{"n_layer": 12, "d_model": 448, "n_head": 7, "n_kv_head": 1, "head_dim": 64, "d_mlp": 1216, "vocab_size": 2048, "activation": "swiglu", "norm": "rmsnorm", "norm_place": "pre", "norm_eps": 1e-06, "positions": "rope", "rope_base": 10000.0, "rope_fraction": 1.0, "qk_norm": false, "attn_scale": 0.125, "bias": "none", "tie_embeddings": false, "parallel_block": false, "init": "normal", "init_std_qkv": 0.0142, "init_std_o": 0.0, "init_std_up": 0.0142, "init_std_down": 0.0, "optimizer": "muon_variant", "lr": 0.00701, "beta1": 0.9, "weight_decay": 0.025, "lr_head": 0.00618, "grad_clip": 1.0, "warmup_steps": 200, "schedule": "wsd", "decay_fraction": 0.803, "decay_shape": "linear", "final_lr_fraction": 0.1, "batch_tokens": [65536, 131072], "seq_len": 1024, "doc_mask": true, "train_tokens": 602200000, "steps": 6525, "dataset": "wikipedia_en"}
MLP neurons of a small language model. Each row is named by its layer, matrix (gate and up: input weights) and neuron, and shows model dimensions 160-351. Each number is 500 + 50 x the weight over its row's rms, rounded and kept within 0 to 999. Numbers have three digits each. A neuron's up and down rows have the sign that makes its largest values positive.
After each neuron's rows, "fires on" lists the tokens most often at its 100 highest values on Wikipedia text that the model never trained on.

L8.gate882:554458546503550496503573512482457520470568456515466591507508554575531507501612538474545494513570530486472529492486468483548531473456573558404486575556514508565512513426466462452542425427461445470447502487290530513526526425561487404490520481519459446523504498397448504560471492509407474498486490453508472551429509471544495478474574451601417430450459529583483568500481535529528493399520432523421507585648535551485487470491509499494393559450505502515508484529569481444437479550567461449469467524435506471519488572547486483510461558451504466472437451483438446479508489469478473550
L8.up882:488501570477517418473520452399536437458487509479477460552525438483527498468472538526443467533508513511550547525570514486537508428559514514409500477497532480566537567468390444529577542466563528462438547536467463592547459432507511475544463547596633406551488467565423434578450441490475378396532518567503431469527509468479543492578509525564459437416461560499655501486454514516503543451572476466537562539503505612537556549471547407475486570375452555488539513466484580560423450460545528436533502529484511501593428484503523521338515516470532455572422507479544497423506517491402548565
fires on: "s", "3", " 3", "4", "2"

L2.gate1025:499450545469428464467537478386549521475513530522534495534504491483422487407531527449467533485359444448476544479433438451437556450476520536507581534501452452528572477531485473525575511512527576536513557592519427492506544493595461484551548487507573504562488624488458547521487473582492530430438540455450449530474517515482523484506510430459639473537396497576496573571472542510661419505608488489522457517528475568474480508458541525597453510434456558493526550561459568582446566533524468426458454580518397490483576536552521519427408487471523522502479521561552435500473515512534544508
L2.up1025:475523563529405365474591493418509521519487506520455401620491376474438557549468437466442500421471519461466645471484492527468557506500466459474532458459607434528545439510509489553587530466536514463487513534495531473421548495509457483543501523419442551547400546491466469439451445507494568474488601545485473475615495472403507514560533584491563598433482435527569499457484490464561479514542579489527495570427562526485499453487494511566468511420593476494393564459415441502499560483526492568553418520547462499466501519510513508461577542473599431540559565490546531574483444535339549451
fires on: " by", ").", " single", " m", "\n"

L8.gate350:454513517484507446467442480569470477529458496498561456522472438502534463520536508466490405557495464582577437452567591438517406458445528430451486506540436457468509506530514624507520556469578586467463537555510475516593448529494357457528393533555532408401512526395545600545487502574514483515480531516465506477444511516477485523474512444532472522502485567546487503503550436499535423535530483561520510462485493516427560499471475383578445346459473533486493528543549574583473548444481412479396562560363467498505535469461597538549421412434535616532502480474466417603454419585445470517
L8.up350:530568490539470448558478554573486531484519506568507478471431467624472607456586496584470546448564507491555495561459451534466495535496487455491535495439497464479549487583528549492502530513459477462540502561461495540426615498517511518487455455455512480512391493462419496351490445471548564485475502490343479428490450577572485440503484412592509514560520560461504466533491443419450509435455482411547487484427536456511470531466450528424438468518559540460435432440472600608565559577440455565508530538443441395504497547471541441559504477536412430530476552483585454634431503453549522488
fires on: " re", " imp", "re", " to", "er", "en"

L6.gate241:545520463657529432465429437500523496498502483528515436490411481558399387534557557529478531488471551566533543550474489544534467483502501438417512498537538514473500504477518478552497465500522492475409536413448574491528378486506514555452488473541460530545446548415534483524531565504571482500414448528520509494461551447538445579470620574477518551502448418443464603464478523591421514539581519512497520566559427471498512521546396530527564519512514491462573469467512546492541531524558448486470454494468460484520474609506460561466476455533457518507421562508445580495568510472597518618
L6.up241:525579504510487500541485460531513491579491484565501403490451571438513553427522461400508494383515487484648532452422491453508579499563507496511552458569505545533513603473488494500566379491552451514508478452567533499564504417533505447487542497426460486532487438507529469452451466497500424489489528545463531481550571498499465558550580495461452457489532520527466560550399585547488538441507514448455457490561498466434453491579539589494548464480475511428576578355491470433559500523433436510452517537518489485473500512459510590480381480505422525486415463479521410548533474472493504443
fires on: " U", "gue"

L5.gate337:497461484409411478486550597533550454436383476648493388558517411552559600425531532472495512506487498450526456476573508466467609533544322411471535502497534493511604500548455444427475546438507444515458532564466473510440445550441449466552506509519404412458504452499411473547486610501509444499583502449515470577632510506520504445524411546524540499523543503512542429440548469476479448438538437504580379514490470564513543493496440405524439468460509544451437505426550485445529481518522533484524581526509530561487485514555619425442517460512492483517476552452504544496444593578505475488
L5.up337:437511526422488503574527482552577589525553512469572478455544507451435581497456544520445649507461492482472490407512518423454473506451517606556460549557443413457470538492534549432419544528455578501522467517461492626547556483423449554508525417511529470559458520535537554450474488472452536475540506510606483566540490455513436481585493512505494474531460530432506467523489529496611531445556633473545476557477441504578484518549460558496531492511457467521420489586475450584510537569483458507448496481477453499564489488518495633510509431529367481570379438536509509568503447473389521413
fires on: "s", " both", "ite", "ide", " since", "=="

L5.gate811:459518543497540536490526480483487482529533524459413517482450451606495405491550480476506488553527573397430568469455500613414452467530498531469436544540492518553562474502565576530428462442504483475574618468499520463569517583443517537521472489431483503507518419459424400527546495460520497608544463543515568505546441477468549665548606516493619545515501466610555492539397520418495424493483509493499555527490435535534531424514383502512559447534387563613509517510444490522476484481457425463536436530573441472515426523475566390476495566440486477562492531522538526474513659480441549427
L5.up811:452565495476443444616401488500476498568495481487412608444458447551452480519440464508480445512506476557430521474565466541495506560493373470511514449642413495449530476505459490519435478471447520540484443554422497542506538571513422494531427483473582435462496538482527540334483485469445592491468559527491483587468547451524476511464479543445467512463484517466510520464535511431408521481576540536497497555502495519514631514453554506534525538468568505428497528502464564495460527538560344395508487546467424494565515472506579473534514505502531448422620467536522443489493537573604352504
fires on: "er", "st", "i", "e", "ro", " |"

L5.gate102:511606585550545571537393578594474479466467512443552534521472459500514554523539452519493499539418459530490538464484413430416549499545543507504499458525557563498499575599551499439537476419467426394445465587467518558523495556529440508500475459432564545472490509501538461544536525502511479503536479532596470441441476493571505455555471534443596669409492452384496491507560526517399502544505540523509487487476475448495460434593499485385422535520397595534444531503480523535331503520518574436436517536632480503530487612501427506491449528551465557540429514536445543529509476543535434455
L5.up102:506487533548555550534471519488474463539493434518526461511484440458500467519442492550489539489600523508494552484589560427546505529485414546572466529504411500518406482517462496553539559388419537367491549492432531506512538550467559517577583591590624512497524469470440492503455497585487536495587564437542525526492521478559486566537500374535478537463478409469466420577489619536441497586505528489517515409594464483513471422593467522498447461580510521534386535464433428487444470489496447534439503521550537394550557489518416455528368573466564478509487510528596569469458442537481464523
fires on: " trans", "ed", " most", " to", " and", "d"

L6.gate405:500482563468512593417457537590522503547449511540521368492374520499435513483468527406450552505452496409529563467539589496555518550572428479545497459442524478501450494523522435427523462399369526542524543531553406507509568472504473472565465461506465526494496526469546527493520552607523492514507528437458489541468443516418474521506531481441529389485499570538463449467541528439469399495442517598568600527476479495434473452549476592557512475451503592522559521501402537499461449531541530471446618473414481502445516456420397545428546450486515557502489529530537487463511554491493442504
L6.up405:518491531429458457464575427523504633550447511454584441498447502514587499500511490499475500464504586431425550505555436495512538542510465439522514500513555533477489507566445462513554616464486548519495567547574491501529491471527413493483394564470550469439435538586548494503422497508494510491446538482437466498518469484445455494581412497498540470476530527475467443556574471440409452397468509531439663535463546519463422566492512542430568635454485557469560589424569445534594538510550494523455539521471449494470521563546543426550492545457548452595440494526595553529528455507513547541
fires on: "al", "ual", "ical", "ent", " local", "ious"

L2.gate1001:455585483430415433518625482470545487555590444507478566467493556447548525529389492543518483565458554540475506458555521544518468523446443478524475490490456530451511443476507529540506567521512521409447524501484469585505642516480505458486539480610590497562575522476496550478475424550529446507517534525501543499495564577598500506489481516465437499642471494432473552507523513428553583495502521547497525522525509495572504502558483585547483515520482625558480498518466564524426537495469468560511449485529416504522524494511510590467558469552474467504483439489536544482559528502455437556
L2.up1001:500544465461507494583516498453520481500484510372531433530456433512574549504435469573558475479510485512517540453471560510486539564581558446592563440528417482389412563457494490499536593531481473476531498504543429490411527512485497470443615422656571477552609506560440585543494494471514403410530544571424604562440523449574468451460572552507497469472488528471551522439474562467646588526580505529469542486590505554536531476515527565479546537423495549518441542483444568520463526529481513584484541471507442518529504471478496438515564554491442531473495502455556547471494540504425545573
fires on: " of", " |"

L2.gate635:539500542397501464565513628475477528466522438502434509440507532448478486566516427489502504577506557469492517526554492546555500469535452526508497531516512456420437581517478483557463419448510486492462509497476483563530522466628411482430553459589521568606504505494553572518531471513547558579533530458466503527525576513510608476454462546462632489516519474455527474434577476506498478476512477608493511514518501516376425414570437540537496505496527445480382507486518452449522509500545458491455478532572513495594508480470402571482490523533521533488568488532544555500492442621571476533
L2.up635:468614554428500487484531548512413581536582447512557389497556535560473477517467535514608449440441536485518517519559539533572556487527537520546506494428619459335454531550473438549572551467560546417550534460606504562523410516450520384507519454514493537467532514478517449601502479478623482456554545605450582550483638510538429467504513607531563557391501475499500477490491476538430501420509432463489449539493469582422526421524512476494515504496568429496501512463518541463395502626487472532445530539499453447521447469419466462459523451425390464504479459550531465536510499524505442526
fires on: " |", "=", " operation", " opera", "ation"

L3.gate1069:521579464467518526448559510533475568444506523462534515536549576528523441582405463443546610509470541462495592459396553506521580459555510431537491379469446497521523544554481475580463456484438472477493485473512466506500532469495571452477435501413446502521475487560554403510570517459483552543518606504494454430498503487493524516469526444506463585444517505409515478331509523520489454493530437527577558500516491598508559502511489461527476529541482638580488464476533609530521413505486472477485481473435593551494480576384596528510478574449493549537474463558433518570479497507439450425
L3.up1069:449471422501484527505531437509508473521518463550597481523526448525480466558529502468481567647475496444474461548542514545463507553507516444484538516559515523423539500508482537508511453496540536507530460462576383466386510562533555517429545473536531536440406579498557603459418530345490560576468452477499560466527548532545553564473522437544426554465434506545511484420438464534491550474513432467461409464468391529565517421529496469553437521503547456474428485481534572422541467539484485465495475464459495449523457559529625470502514563450552575536443530509594630462499504496453450483
fires on: "po", " of", "hi", "ge", "ue", "2"

L2.gate190:376562501458485455471527526516456422652514501430503478492529587554480487514529442467552465426453426492532569530542567482497573592574535502514510518461474522425482437419528403464490600509470589440457484474436432556490449573524518460490530532472499403494479479551523489476477574520492536504492497503465476483525518485467557475469474498423469511441447496507444500519515583525516494384570470498517514447424525480555486538485520584466440520523450466404595443506483548467414501561417488495508510434493478389554525528494555451646492466559396481515471494526478546507491437554614558553
L2.up190:586418533549479448491434502498471556456491524488535473512445497595574571502458516544497595489507475440548482455546460527515527530506528462500587569528416499518578598580507508562480465523566469425431533499506475477432623579542582573500425535452486460388502552418467435593515535543529526439423417561500479520513469408507410439477428478493437529422514510584499468506526450559578475395514503437608578502511471567501444523528453485532540452543457556502560606528550490454502512559477464430564491454541435525531537511506534462474578604513497534557496550506527400548555435493520514456
fires on: "re", " Re", "red", "ition"

L2.gate407:467458482474490496513460481440448504398563486363479513459431473437573577479503491537442547515533468564413501446495587533493545482571483528527465494558405539428576516486585498421498411454492551500534526460567503581517438486499539452452487512498551481580516529475431453566489459585490410460547518455554456535470629648547442492626515525438435417529423455467419452402552529425432542404587600501485437537512485517457596529520549449456518486447548532528575512498483451428396551482540538518464501495489517566502522535502522551482522524551597488505520494524439493466488438435559466495
L2.up407:492527533515488486430486521522411478503578460461536458448496467457542543506506500464493508462602509528434451445450557462471525565445578541521471447462458571384629470493590405447509415510540488485527502564512517576447487513479506458517485517488550524530434472486454441497420518601534452478525578459540454572519631527479501472523496526454437480568435539498463513445496573550524534453544497416454521527502429506569595497511544421534501532562544540488478600432507501414443544639487553487463506539597517618487517521460535507569520522560526523476517458457453420498452410424591512482
fires on: "A", " =", " a", " represent"

L6.gate122:495470514486529474436573427382522437540549459571472502533496515561603533546488419496482453433489516514546476463499405461525470478481411490477539516456525477531449476439456488557501526476552474543539491491469402511466507578543457496522502439537499452447523429514504527429570506473525508546550510513530619549460544499495502550497585484438515452407411500470499422596513465511513420439400439548490505526536468562544439507546523454436299583490510536529461603487531423495583418538518591501446650517551562423506410457566493447520452581442547420550547563502497549624466484569484497510
L6.up122:523501521429419468507424471503606452444520457527505561490497481382486495471388407564466468456542530527469475474449463490551527503460479467365540514554480515458550508559552431698520434366531466541504501540445451508517513515586501486575462437539526461569619510560439478480540546530501497458457481412443599480502428514559535551466492448517510579494527506520504535510541483507424434433530561439405405468455442399554471500556533466473421502500493473462491439491464445493538451533536494488486564493514476432539508464492505521526439494457565522478437514527548505499503582475511465460
fires on: "s", " As", " his", " His", " as", " years"

L2.gate1200:583583490499507473593531429482552457462520487535487489544451484541454468520421515498404539553472529500465559521489560457613465511476467465465545472511421473379535493450457434446650498479497463446529601486557497587453504572598468425522562398550510467443516555483524468515516367506498506469487504550499532465581494552457492558551480527523545462549540451448416531505476566415431536409525475395534530544471474520512548497494560462401427526584526576508482459472534536527447540514465527583484479531512399499477457531522514483445473402494466491455501543493556451533545509477579487549
L2.up1200:510558489520474440517506489462523541467430475438416469513452442496457513586497529543349546512475529501522647520522500508558491577458473443513545546532528398444491534517460455436521531351434465580486601517551507552409511492438583508552537481522486472415493484531516559545495466573503482501480397606508437457526487416454438472500487551538489432470438488463450495475519520407393548490465465523531489536414523458470430464454590562469410533512450477486405476468464538590466603551497569547512504520522421465488493496521516517500451416471453411472488477513438515599484546499551452535
fires on: "/", ":", "===", "out", " |"

L5.gate395:466440517450508475583491373454543536633550562492496494487571539537459504459493467462462570515544600511486589495548500478419446546447480454455478476506490617485479517468604617485526556421479546486577533511495606613491507452523525521429511537496496537496524462536509444404533526436494420453524473552568415476503533550543520455514520475450484538472412460625592413496420550404506457429511470515485562501515478551524508411443514502584422566512436469488469376519535517511505533565543475492484421510528487514532487490478564502472515487569506449537498460424511440541503457579487550438
L5.up395:449473491555472552617434460440414522459589471519530611458485404587506575472577454513475559475500510438453517464493475501454543533596531485561482427466496468510521528562471598512476472480489568410438427548415576533462522406477457556537518552467506443497464474499439566526457541504492427581388501502589512491477546543475544476502436517504476536543472541507610513505589525528505493503496458537511513599482455577479478450502550530565538425525507458470611479533418510376433507482549444550488488532534495508511398523500557464497615481455609529560568430420508478567480510527530508573
fires on: " |", "st"

L3.gate117:470429456427530545537484554493515520562531521579489491454514537514582449424583507445494346633527458548630441578489526555477532518553569498488533399546572527496516494449499544491478376499470557561458503519503498375497516500482564578510533598504564453504484501483518519466447506537522577540511494442457457561504457517517528493519470491497520574518492445547520457566513476416576553509570550438602536451454495579432496450563446486499489565585567474570463447517402569488531572496520561456533587501577471471571492464435522538433507514521506429421529520531556520468406496492519517497
L3.up117:521591467460581494523450524575591446420459414493539523382475544467566408469472470522420450559431465472560492495448505509446427498585560367526440434395593474521535446450505513574418445427532458638403471558519445512522470504488504513479601573568492560522548497455514470548473576452543495450486531492492562445494459555560603517423504475518512508531498544524473539489574478507513488533543456472456522470465448488453466502496545536460491493508543542477495522454497514483558526487456537528555540525571518374482429498486527516576483524428607478501533499503513436418561513485416554543
fires on: "a", "ga", "o", "ia"

L6.gate923:467464485642420555456439509524461468500483622447539485514458562479571529459478565410494485537520573627467509544449404581537522501480450475482551495499406546542528453527473498418563471498555401572474510484461593464503488500391555397497502506470578489563503487510470535568476586488576470493419528548540469521536523465516544415504456446646535615518504498486493431501546575511511437434471493479514458535480489457493436508476458575446487457474464516499541533521414493532519527492442481408493435495504491492431492550581455500530441570492542551587515457469464361558534483501407473462
L6.up923:432521540517385548573509463524517491370532523555505471457514437443503433572488493512460451577471466487492516572497517388497456401527500595492497466518487631481495378496492548501467503534555510490533464603577533500496527484458444452387502530531503455517470454482556493511495448516506487429510422525562436625568506431415485598510479494496510494487512479571425536465397540563420479463506445450431446408453509482486534503551560508515533490421497515465437519518410479607533433530406445432471463535485499487536513497520470421534506513416526454487503462511476491420507422499504415468
fires on: "t", "d", "et", "ad", "ing", "up"

L3.gate182:497520475511531445491515563567513530468524517452459528521488518469557509549578492526512434437425460453523569562465454565464557519550486501482524443421566552463478532572501473399500512420433503495502490515461488564459479584594560591522503560575477516512577420441501417529503472560603498492465449395498486519454419434600542460498454413474507488551470510489462486544454576483545564572448513496501529500494549388497505535574552572568566508508602482430522589450407512395517528467520595594565542450518490552578537484545491522510569497512469448493566492436464483413483538470675487492
L3.up182:476497476446509485481507501383581478494473494502515464465463503520518452538451513556500473463553507523389354419525544521432545529530454515507549517525466568438485547507500483515540466504452439537474425554524519530538582433480528559473455528483441492591515488421515397466526488624408529448525488447598513518588493471522496459584493553458514470426529423436505501524507422468530516574454433456528485574551466529496556533418577420491569513476522573525411407535364473505497378497464448500504583593479584518522389598514520601445483517382586422488511505498519492490473536490584518543
fires on: "li", "ne", " Li", " January"

L6.gate1042:491464486507583451523594484501523393525528544460489542471530550473442526534500501463547519557437540523461499510467517511509553507530483484532583554525588471481487485470428491534516463502482488580492541446394426455442461544530530485422394552457413468393343534526504563545431506496557465511495539520538480493432545485446518519535478494524513546440487534559566470483524583567484446469432485433501548583424526523514581439564420508576575474447423540493502500513524455527480525548649476484514450536488574558484520497446471506547573518481589469566498469524570605470523516484528598603
L6.up1042:511464584511513497509513460492532435578559590584436452412480531496403476508503425534408550494442508504476592546461504551549547545504493546489546425559455585521451530520453526550491499538466451432462529407489399462583472524535518509490448429491528549517475495438502507480433576376512372507558532576436543494513588501468495553550495500520568529417464463489525448484460601541518460671561529510513498521425477550426541499487512565559439604587470452573460386579443496496512479550451464500515526536423460555515516521503555461558542550557540443459526424501574562470520411529479498479
fires on: "duc", "d", "ult", "udi", "st", " of"

L6.gate220:611602533543580419548548515414597512487472478515612453534475520463525448461415535416535526417434427560478467527489583570482566517438442523541419548514618577491393464570349474449610479476511516517436516452499495499492426508531594486601518461544615530484462486530451488552436490456567503516410544464557506472487486487479431422495472418486461452459501508497589559368485514521491518481494449432517502473515512503583576508523466494442565460542558404458528488458452511422424616475584511502519562589456597594541522522543425481537452574402558568525586430391551511491512587537467527458
L6.up220:535374498567517496516500526489501502501498608505532548426514617448519513585496500534443489434549440541424562467569543548480514490556492575526527588534443512494447501494533500436589510434410522563410440528540475522547560466432471587532552517470436466521564470491490562522613477500463460518503451560455535493552544393505523514448514485532553410556563441537454491478461396468506489519569535452492519477435458450533580483376484501365594553430502568562440415558521520525514496544494488377491542517436536556505459498501600353624486516598511458593571550469515437427408390423458499486
fires on: "li", " Li", "ge", "gi", "gh"

L8.gate157:532531577544419466578502521500501562441497402479519403452522544489538538466524602550501451508579470542457415483510500447472524512539574532469569534447474514561477479540542523483509531494559481490464408505484470524511580529414474527580471542514440483484395517616630467450438394500500446566514448495466493508511493429519579391440518453559510528526473593615534518561517508490592429531529441394465436493409529515429465437475484517529544599489552468523406438502391519418517593531506500402516577498591420528495494510472416536553540548441475544542495499426456509540520465500577515437
L8.up157:536573537587558502471637434534556449536549549513437493487551470502596537524459508505412464472500425566563529508431569489539480544455527519406478526581442487546544545566463474506520500418376472452583582473540533498584549486544546419538523479473475466504490477546536540551616561554486554530483471592451482385486430432528495480521455540584450498569522516502511489452422493588426540460444467384538405481515493533507480491529542566487493486444481525461441528526478538408548538443503552449466449517483496542480435483457581453425516556587523420542547452582569481411510497575494596473
fires on: " Ra", " Ro", "ru", "ra", " Ru", " re"

L8.gate953:533537520495465537389564557554544488438410515503510623494475463500500543541518528498497532497559417460561480480495542509573497500501454448413504473518552511534453453543506503438513555478516576513569475452542453585508560440558536462475458509539454496502473489485504571535600484446554471508474493523484532478509505468497551468421563528549533533382492493532591495525530568553395480412498529492522506544557471554528446522459572506545458439520457488475519435551442683413451502557476628581518490542469565499454470427491482524462468450518621507563520390405521472570507406525545593501
L8.up953:475507454489418514483545455532541560453454554466487526465511515478489488523468538509546485532455481420483514444438605542495557486469391531425494498468526570500512564585558477550494503459466516433561489516449534610567506530490509412525529516516569480498548509548529564501536494537579616428506606404575632390583469494480541470593447505500569479515450479524542507619473442512457453444542662503482548584576436514569445536417525478444502414385485426437554503471515591496522463440441534538498501530472446512529510391547449477502549513480585506537480494459521539515450514446478537485
fires on: " the", " and", "s", " years", "-"

L6.gate56:509456606465500531429555378479473557532464505577503471467568460498560464427386548479388493568477493499514497445500457471491527551457448519443470530464454510528513505550438473454519553543451428500435535549540548465465458501456519465579551496505523607522494437505573506533471460564551467509560515525538573506519514517469500514516445503479471522487523510416621545465394536499448480467492479492518520499508472391579579420532614482484565459515487455527532403538507515498485552458614441437612508436527553495555490477434539463443495441463483462529508439453474475622447541464525545414
L6.up56:472477499482518489617473422504545429504485505536536477521502527434471485543512538593483526509528541483510569487590513519503493471443572566487433455557487531473495537530527504509487510594500537592443614547540497490483570526431430404467461536510439484414559502473587468482498499543462547433573501482509411426539447515482535402488515508486536550498464511585501536545505512388475522547566506490413551565384531405554539593493540498525469532531538484514556485497433478456557464501545597370561516459437493529546547452521525480473530520411510475532432536492449488506404483564471485581
fires on: "im", "o", "s", "st", "f", "re"

L5.gate110:440469431459491446532536541502399493599523488479460578529450500426483499415482525514517504554491499480429507464531499513431529509472444504487471575478527518523519522560506477506576474432592514461471549484453452527526541527448509516446483527586556497431423463568484474430473412512487501496575525458417499453471486453537546466482511614433476626499504522430459426437487580390465500488569381627592513518579488555461485524469562408448478509550578469462435460517529540445490526458473514591540557529573460470481549506462469451606583493517593585464467464457503479402467559537464389460
L5.up110:551521479513579507465542492585484464463456441462548525475380447478446460447444575532576505384553579585492491489442442565507440394429574519530502514447487469581457553445572453617422517552374422510423513489446553517518492429488548463555453607535574439532418465477485562542548484508453529493440612484465527603475513554470456491468443473500514545436485477517453487521521506550444492499501472495503487466480445401542416472584493480482482427485505599465438474549580427443444434608505490609610567537571562476581566567456416491523414492472526486520578529515472555526609459394491508553
fires on: "born", "C", "ing", "d", "ed"

L6.gate863:579497475603547573482495493531521504511463498577494552492547590477495479548531393411440549552517495442507474598490501556527476440403491449520480436453550498460497525504474499560423484494401436470506504396474468538618580453440501502562567522554567577561511430444535425466515482511508570545448549475504592481539451589407433455490505484555510500514570530447524496491541460506493412504510518554526568518552570470483487562506558532546514407483417434514548463556528483460494460593554587545530515495510501545417518527521541422423468593609464420467484519520452472447564440473500479602
L6.up863:528560555515528547458396512628547514403429546553570456469525470401489495594506497580485501523495526414494554497576497574389524520503504516481521542462547454563532578479526542430462542524568507528501566566500505479498567472421460538427486442519500564507545509585509516522482435452485478538418453457529533481495557565551386493489492617465517516499480507456505454539460395491615452442466480450491531536473511421449505474583527493534548521510541439494479536435500387398525539520526479476486586487500532536596542455510495438455565478568505389414473495477558420339477484533544568450
fires on: ".", "o", "e", "ent", "y", "ative"

L6.gate1182:499460527516499546576515514535549402504424569530492408500434476516448477522429444543542490507503580495485514548525514533512550519541644419415605485517565647505382613518494418459556581394526530558522467511478385569480531601549514519557492521465449596483495552435506452469470443552530488408500493523448443513504472497499541555476575425567533550514485491467604497413389522596470443589529530440542484460492495521556432508542398520573523450562474435483491560478515567503425503513587531470459518471499460408461473475484473506397559360566537446435605516556476594489516546528480414451
L6.up1182:494491594425600609555495399479407493489446460471543492491541528540533503478507488591424479442553521544541542470476588477482607486461507508585454563540504560541537475529452523545402547491465547497511539473443472463514475578540474525467491516614480534488504458333494472557508494448509469472480538525530411501447403439486534529518526385502473548492446594547541456450485539486569514543522518542617516455513458518498480423510441471572472564479572438533448472566469487577504413535412690544583560490549510426408488568442475521490508479557515447519525464561531613547484518461502441484
fires on: "ult", "en", "ing", "d", " did", "id"

L8.gate1030:407500456422612531541541453507432571565466526458639508549506563550405457573500459433520544450491467470491455492512523512597609493443543467464459364519521514482516517506543542490538523519532578465501380457540473537535482474462510459505452481508577378475506532495538502525422545476498545544481478477544521484490470444418603502494496412504482525500547558476522523426514506498501514493492506603531430546473431512484537618498509527494569418428602483451436506502426574531507503476541577528447498561436464475465396508446559490518345571533522461558445540552454489501431568580567498460
L8.up1030:560436518479513460436496499531463474520468507535504530535562539444452415459549474544488545516507535490469437519498416503518478610502502492444534500554489427447614507612557477579528506527460500464622489409501474451420532500518607498497484473491463444493517492416584435474565511513514449489472489561460511507487457462447409421501468482553527498499423530509396476551523459524356513519556519481442479474500548508483456472455507405559379484458441559456528546530509558560430503520476448478526540434514482546430483493544372471522425524501428526578601581449411530492400501467496560498
fires on: " re", " Re"

L3.gate113:543560589470517525633517510525497497561526570436446537450513455578537513421444539495542551487508546437417479348564531560535564467439482483452483478438425514554517464523602473472528506508545429557560505494588480505482444479465437543452512514488438569559448499584569486551539523533445575450430496499490423465458447528500519586492528512510555544554537535458497423540436606464506482476470478568521552471553481512441404545562471500515577438468472520497436574523482528555478501452447602501623583459407483469485529577491457514475456553476488512516454381592469500484482450514478527530
L3.up113:491516554427519471539437488516507427504505477442543572503606483525506489517453489527477487565498493587426545376628499528509493478474450482492459562413512447540506523593607484364471512483461437529581495535494495496475533464547485600534436505562430495512451464430538610501537523491545505446508496491456512460509432485495446511507464516403534518599501529611475401430548556540496542477467480482524541489468530437523419525519554495496634474572509449459478584472444449564573516526405497531580582498494407500440545606604482582491482535509518491469529400481561529512445387474495407585
fires on: " |", "le", "%", "age", "art"

L8.gate1016:463477485417518613460557401540424496456470484429497543580392468455604542527428545436498485446454520501518587580463543482483526533409523431476522524483461465494402459570528447388508532463524455480598468521458573482498553564480482412531511455567527484502461577512484526555448426547509505499522467476504532598472603483642530529514533453463465513525562553498472468480466563533503562476417552536443552422498474521558528555541470579508573364503368497486489523473434550509482507527458446496441437478448466519542464536424522558552546426512560462567520500423482460466516603463443521523
L8.up1016:533493524478555648447534529521522603469584539486531525590463632407584575478376526482544477442475454533549504508527582517492575552464533533519543502472542542543509507413496521512486590498553547494580556483493472484399476494441409494506519511531557518484498518404487531462514459534543419491503562530497526474554519446522482500443474398396531508560460529536567467532519616492572508529556424555462451449507529493483547481473412584476508431543518438505460460455567567541463542593473433496546398524563541508448457446491509491563472567503530545526449520398471525444483530455526430518
fires on: "s", " from", " of", "ers", " with", " other"

L8.gate738:567468501457483519480557534515487574576493615478508569523535423552571569505545393452498510504604484500464520488497534572452415451546501525466571518424511466499445547504579564575464545515446522562595489384425644530564484547437578516465591367582590552542365505449459577484579443468529510445461480473515531478570494520482485508457461574505480455452506520507429558501490611462482418403554543518489443456483508574459508546555519518557439459564535495544546469483514509463511498498447518470550454437478522474465514539552529537387543512526429548493438495551487440404560533515527482459
L8.up738:625445520455434489449368503497615529554447465588499473470504484436536479479526479511403474492567469424501562453446511485529421478601454463501493585391603413511479491455564457513452454482473554524516528540508512487597505515501445435488455513533515435476446481445485551501546458494480462512495514469504475410502470462481470535435500537473511350457551464494489459478469497486506450452528551534454453495493492460437519440494490482551564436608487529436408538465472466511542523473569449505472518453531532586533499523549516513508441511505471557560489429486495484447524526546507512525
fires on: ".", "o", "re", "t", " Saint", "le"

L8.gate513:500603490610521518625516521531463568455551487518571473524474403504550548570457518531553451506559446468527493554383426538521569515501479517483488531453429511542475477334483523473524504517506544524495482452422484565429534604502495487459575528492450483434578415513551602470451437468576475533410556559439500457479501426484412497495500505542515475438491569543538529485473524541481548493442536474397528487349497590470444485504496587536509474484475516509451467484482444446532532507471524479492508528659412614502508525469528520505531464566526532536489446572411505536572551472509540540
L8.up513:471527570492541563476520453461520565438494446490531499436464516524526523489508510573445527489553443498543522395560569548481557413529556533531496349542516576490479494464508526532483488507478494390499482418528567476523517419498518470486496491467472466501482488492531421526463501520515466434495456453540509557458529472447489501423514517472506469405510546440559531475437421492491413432480490419533453503477461589547501461458500444508654478461435488448456497459522449532455491429504599490477542462473393547483398448476546467423426433562549485548520467498416537512521493476505580489
fires on: " Ra", " A", "s"